config.toml
num_hidden_layers = 13
norm_eps = 1e-05
rope_theta = 10000.0
init_std_up = 0.0237
init_std_down = 0.00287
lr_head = 0.00768
max_seq_len = 1024
MLP neurons of a small language model. Each row is named by its layer, matrix (gate and up: input weights) and neuron, and shows model dimensions 352-479. Each number is 500 + 40 x the weight over its row's rms, rounded and kept within 0 to 999. Numbers have three digits each. A neuron's up and down rows have the sign that makes its largest values positive.
After each neuron's rows, "fires after" lists the tokens most often just before its 100 highest values on Wikipedia text that the model never trained on. A number after a token or word is its count.

L3.gate854:587600598546479532463457519446460511457455487498462503467544487502533470499509567530519546484485426503490580553531537587493454524496499451509481529532553457484556443425560549523478469517460455490488477496578449498474535474547489539459492544446519515544540471510577563501583486506475518532564502464510496468484468448499497464523564493531493482517478456514501484517485516505437550548458
L3.up854:512450541525540553502483477564497531473505476502589495580498490484484482513504519524493510473530490557587467481474497466506456487535524539564483536478452565451469511533587508479491495484570576550458471504572509405546472455588557497506520502500554557463512491451483489548508554494493587526517530504517481483456545530478527471474514423459492496517497459435527538515523531545417542482455
fires after: " " 64, " (" 22, "–" 13

L7.gate1006:495505508537477475520507459514502481446447534476554507521488479549498540535484470520454507411447512459512509509496513513491581545518541457535541507487497489543465451484588515553533502373544511545492495494527495515496537512459491464497580491520525498510485514557474552515452563489503432464468527485583520512497474513532463508439501497461446478548469506489507534477539453541536463523537
L7.up1006:480504519472535474577556476538504528492495513490583444504524494495417581500496488404528515472458515548542568527474497485482523503451494527528520502563556545493470530444512495533505539478503502503480519492486494447581467458495452570470493530500558469478522536471494517455454537483514515467543500535508453462458492428474547471510534522574511460509529481483511515488498569536437577469476
fires after: " the" 47, " (" 8, "," 6, " marked" 4

L5.gate1034:503532507562489435472507536441555568471448499494459530505537467528482512423482437485472495498515423540544553498521464534533465482483449428519483501475477514567535447460560441533456396518539514461500540535447492487527505466584443512513498458543591535475586527476514569583438455453483534517532579416495485484485489492445443486438504454493498435474464468496476574461541569482577525468447
L5.up1034:511484448460473506529553590465494485556464468482545589407574515520540557469548518487493485521473495461481489446477438481480470550513454517522494558550471538527569457488459526469496574486442538498528492488426433436458514577458457492527533561567556547496485501552501561505495551500551472524444481501563438489478512479542462503400390478547486517491470440515484510467509542555540524539589
fires after: "," 60, " |" 7, ";" 5

L6.gate1286:570501479522476506545491520520463576511495517573455530566519510506474536472545506494471433489587501478476443390492463448482464543479527526508488512483539494427407400460511499471481477518471528458526536464443524405487458526433497493549523493532531452526552531517483553532408482462487537539444405538560436480480479556582456484461489472484464527537448543521493521452534512502556464472477
L6.up1286:490552442525424439464440481461470465490493481545519532500514509514499419589591541485521543474498492558446520435451484446461544570500542509528494467475467503529457516458447481525474463426462578483494521481463601519453512541502558479501525487455548461485545452540471509521386465432579547480490504535529431463499565545475484375502528476544509479512452425565455486512465472611478472474529
fires after: " " 32, "|" 10, "3" 6, "," 6, " |" 4, "″E" 4

L7.gate869:528528453466490514541539560506514522535473503523566542484464545565533563505523491444521458454545469525484468551511493499494497402532411567435523512470406523600457475560459452537477384480477517542472547572493409516512464452504493470401500466415463462554556500472564587505487550448486501548522518487451496533511475499526467453538538470494523498516596513542488517567515470483531469479509
L7.up869:521492445498579530529498483509493555479537566520551503508530543535566513424475425462521504546516482546432554496491542397430550545477447423507460511527501528534527536496419438479519522580466481458448540501449439483470501512513483515511477543498486523478590499508516528481470450535506565474537509453488499459606502535543502490453510460569477504440514498462552481509541550447489484443451
fires after: " " 24, "202" 19, "200" 18, "201" 13, "199" 5, "," 4

L6.gate114:508462531536491504465423473510548453468526503507489545525486567528464497493547478526476531469461451449491487486506470487514552469484484486536486491508465481473468453467509397606519486497462570477451485477505494558507494413546569471535491447552477488497546441480595492502545541535463522515508472509527456468494499452451454518487457481518539438504498527582533526462457430553446500529475
L6.up114:459508501505587563523467479490461491539486427465475456448555562492529508519506457465495466550481563451506473567478574515494595530441413463566492529507513487545516507450552485560449491554506516545455426567462541491524473481532523535512482493538471476515481565537530432539457472568466525593434499505452471510442455448507489518463529517547447506520539506537482560618507487556425497452465
fires after: " |" 20, " \"" 19, "|" 10, "." 9, "-" 9, "\"" 6

L6.gate846:439507537538509484564549513490473485489418462533442493536528544522468447521495486461414518444586487489516540446525474542577487530482509506498507555569479511560412490576469517538549492512474544494451443503529525504553510498472462520519538446510479492557476528434484462447505529446519457552524557498481501561491415521513508450562557529448540504542482487542479467483486513595509493463550
L6.up846:566538455477543516547520472475533520518458570441512502514551568445538515570482465469435529522483506464505518546547516511600499483492502505546508511470501509524529575534520472409538453506528529471491505510492494500507520456526466519505455470515454552557528525499563496569568448520490500478498511483509468527459525516483467426462436497538518491556481431512489495521530575467534473514645
fires after: " " 40, " No" 13, "." 11, " number" 6, "–" 5, " |\n" 4

L5.gate1077:525535474548496457516532564546475578540480467497456537534564504469493578477502474491471423493463411499493566486518497512498537507558493461490470434489521501484533507510442532509519421492408536540520553522545536523523527422587405543566539494458508458480561454484458451459514463464510460538503522517499487528410423495490512457520535544524448436464509510535512499454469522626518435469528
L5.up1077:438439514528540443482505487457548470502464520530448502479576522494494470469450437535550421454534592519500471615463527475520525496465491521522492505456570483428547488524488505518489467499545498512517470443480538525455502559490479463526558504501453509485503511558500472463470467485476432460453527521509479519479620486549439488421458425503478504575449466502456472542448589549481482472503
fires after: " |" 44, " " 19, "." 10, ";" 6

L6.gate896:543575544542545506502524471460442485494540486492581536370568521580592509530485490499450465429486483434471587506455517565470465508513426441492516449538552515452495489489510541445481483499472419526485426484491469498461510478525537518476502510504467612518514501498498485510440494480479484536523536542479558467457412503476499527476467536481518487506465473452488533461473488463503539503543
L6.up896:570471518470526546463551436503483515534475455454534521534530504458515442507529517528479428467517494539448493514443476580476563537484442557517518504540534525580510531582521596523443464444475464461465486505481461434479463494479518484496426494605514484490544471493470470531421589494569480492545521558515484499527534552523502480482458516445500495450365492589514491470512489547471497453535
fires after: " " 28, " (" 8, "born" 6, " during" 5, "," 5, "0" 4

L7.gate1198:448513514460495417515528498493555541477500512514496513455483526478459491468572444398452446572502608479475472488455511412490478505518445534499526475372495541450512494495508504475470524463479515477515556498499531484529458496488539521524518479476445549427512505506490512472507489462564450513535469554547530608481466531547527487535511410464428505548500479487461483441524478468527514504475
L7.up1198:489453427476480489524467480418550478479547450406478530472515512478448460514478458458563458467535523462491444467506485442518452493496605525533529494470428472443466510464440545522522451465499575508476528498483565426498506466466470522516522493478462540520480529528474543571541503512434532518443519562484457580502545539426471508535434510428528516468498500511451511572503461543485505443497
fires after: "|" 25, " |" 24, " " 8, "\n" 4

L5.gate548:535546499475498554485535538517489521454440472466503552458491481518518451502540560525482463522547450532536501475484509521549450493533503483509500469521482545474450490560518448448532501475423619507511456444459459401528458483525484490599566487564517512498518500495417463499537464457487537467547448496437508514484460481509449492509575487485437503556446587459527479532550514504466499501536
L5.up548:544501455379476459526509430534471517462538456513584544435459496425469493495524548513525401569451555496558464541448538473493486523522550552461516508523414462530447514608506554550518457448444563508524473482453456464534511519544567559469482445543551531518495488479426442488526514509527514518574506515479607476568522526515559547557507556509537504567436502478506463530444531485464530467524
fires after: " " 77, " (" 7, "-" 5

L6.gate1000:485515523532441557482522516525489542488503477512480537519498481572519465490518471488455492488542469463491494522461450472389485524553445429589527475579435549479466493477530547467535489493525517506517441574538453450480544474469486573442557527538501515457496516499523504484578514487509530512558585433559439533529517502457474529565428486488520509533488562493433519525488453480539455485496
L6.up1000:480522508479459541485473509451497486528519546583492574477535546535469472434514506451470424446598517537491515501469462462476544510524550459535449539477585595522440451463492541504527487493395593451520487488472516572419555488515405568445534566455510453488521509543490488459504452506480406508509563455493529469538497466509518500462513551509466528466489541518530517507466493444521427488465
fires after: "199" 22, "200" 15, "197" 13, "202" 13, "–" 12, "201" 10

L6.gate1123:518447489480510562571485512442479447513518434475547516523449585505514467446587471436535542484498386494515462533484421554583510513474520502473517469510486480496469513506504488501464555513490564449419467483474479580574496519500464497495577537538470526510522474507582522514446545399485435516538494538483557464508413518524558485450478553474521484489516573485458464425377500522495568522543
L6.up1123:388513501481417503480460520528518467516461517458484585479521520558499517592497528557434516523487550557473448501527489509480518482406467429432506526444502413520426507455494474456448516490547398529489505552571478495486548510483482473462436474519451463593533478465518556569497457464467436569467526416503498532546508528530548430471552542513523521445476529491550507453486449509441504526471
fires after: " was" 15, " be" 14, " is" 12, " been" 6, " were" 6, " being" 4

L6.gate550:530530530582403514511566472510438518537485554480519511474487409519508514521496477489535515522478486520581489574458461482482486517527527483530502470576553528454462535499537502475454551543487500469501518498529556536510508575501490495502515524526448516516520456503531457452472484459575476492555450506406460539462542394428480485559498507466520493598505471509506520554512475598510471440499
L6.up550:543529565544426428509483607424488512476488494436492452477461478503482519496499483419499499536548430503512444480501520545574540455503484511583447455521456560503464533470469491441568522474490474570450443468476525426533493573589547522443543544389479529478451550506562491379417556492529466510524498508463518531497537418529500553546432505561472517495516477524537524547419470499470507538539
fires after: " " 62, "2" 10, "–" 9, " producer" 5, " (" 4

L6.gate676:495499458538538488445515489444440520489491509573507495524475477599534470429561470460511460538501547512510518541482460509485546521451494503562531506508514517461493541580483529524461517494598505456442508521471464562515504456524510505463527497475527467438526456552526394558515476546535424494467570491500477527451479521461493411512467507464497473533562487517489481591456493586602519478497
L6.up676:453446534522542560534540544469497477587538433417544508447522524460438465476480429409473446523548513532602539464545519414498479510509427529529431512541485454537514514494558571450414539547508476501485512478505487555554450558494510531443522511586498563469492500511459472451458504549505490529403504533469496456381605486551427505523476529554447509477543519523512557499462440546469487522460
fires after: "–" 54, "|" 13, " |" 5

L10.gate1168:509559559485495517466519518468419530523514471386484568455495467475492540492454509457495518480443500506561515586450529575505476502481439477451446536491514550588507511503464514492472498523465557452478498477486488525460484485530490558474583509471517497467511493448464540538486539481548465496503476522455505407482485450496564473534468554433506483502484476518501498541514541564520463497505
L10.up1168:462550523566505533514510599457483499554552470532553449513473539525428493556499515480491400526542522454536502498550555472533462449501550517515503480514543539527526472491528501455473563493538463517509559399477558483500448487493541574528505530567507526516545423446543489548533517500513416496467515498543543532467545452492438523512515402521473510532457494506554424559498502520510480481481
fires after: " |" 91

L5.gate1079:512494533525528518463490501487477513521569480510480484481489516536508500441494438519480472484454538466457564478465485579487548592508529560576535454523544541454492399557468486433525505556509498492499478561539488410432535536456435534477418446417492510489561485491396550518519429580472525524489552399499413510533473456387518426486422481475544459556497514536449485575454480522517536515432
L5.up1079:547476490495451462447496495525534492557546406517451485500561533502491458514519531443492574442511537530551468617470452478527508485484499420510537545517528486504465500500507498515470468546532415449547431522447447429486543537517447521557510516494445451593480617570427523504548485565451460530526478441476517580538557483495569453488562494500541504484447521441452534527482540549510443490458
fires after: " " 34, "°" 6, " (" 6, "-round" 5

L6.gate417:520485503552473566379517516465443504480484494526530532523558455555457507550456503454496513483516487561467512446518507539550530531481521501522503566473571498486529422547512517524544449455498479462444524505506448517490478430460434421451468519498500524529561461506484552525528518577528486510494531439459446491426474507462494484495562405479454469498511577569456503544460539455554426562505
L6.up417:461527509514497415535554430563544507433492496544461491494473519484503493511540421519488478459451506501466453542494512394461546474548507411538519560516466498475468566459513484545502584528531520548464491517427550488497443514488417559454469413505493578518526476445536510442471450561445500502519531438544558401443507547550568444476541531464486520478499540474562473533469481460524470539454
fires after: " " 65, " (" 21, "," 8, "|" 4

L7.gate421:482552488432512469514482470451545550487463498482489487433521480557441536494475557448482433555505487474484558485472431486537525532474537547535544532402528535482451526524470520450490509481444487487520551447553464523444553513472493523440515488481474535520480528454449489448474458531468459532457488544548500466546574503545411502531504508504507447490484516511427490505434439545489466419475
L7.up421:535538468519550442492483530517558510486492560401535535535475512476543505559474525480496498447475524528572497479517499497393505427549506466474475463491453505518574482474570524472517503534513532543467540456469595477518544567493453552485487471445492450490498553468550433529476432549481562471537549462519458475518605536466423522513446485439467505459475535493570465544506542457514453456539
fires after: " " 30, "|" 13, " (" 11, "°N" 4

L7.gate548:516468541508553407533496421559442479443575471546489550591518529397493520516547426447492556447479568502533523441470481500461488550444567485426570528467544514468483503495483534483578451559512490494447546501560590467520476469513475473486501580484566536460489566477518516544529505407510483497541485445520487524460457554531443481477494473453447495456493442606513518549488452399461534501524
L7.up548:495474503550442431532483423469527515572527508372483525506496497494454518493493519480503527546515468463549560457513459487491504543453549504503527464624489549459538517480430481466493477429506499468416568477576519560497557507523486427457496470477558480512485477549437478527490520471571446468534495482484457602495481570495454551489524493483477458494467505584449539498481493524528445491554
fires after: " " 39, "|" 29, " |" 5

L10.gate475:471520496494502534488495478476451459494513436540515546516456491517518537495477469420458511500516557530511475556531456453550548539506505461566513496557457481405455432529512593588519490530437531489503518489548453470510566498470571523543507506551509439545490464491497484555512521434489515456532484470498463525521529556581487480515537536431523463504504518450536541536431475509578550509428
L10.up475:450467524490581496487544497499519509483531497540539497490458542535515486491480469415502501533496574442509491560519469523519514433544511552555487504533469502530470454497580484523473464490549511480428492497567544470565485414517457533460523505547516445505482434545456492571504535538542468489429472548472448494444464525504523496490478499485564466491561508536505492525468469524528505583436
fires after: " |" 24, "|" 13, " Loss" 10, "-" 10, " Win" 9, " on" 8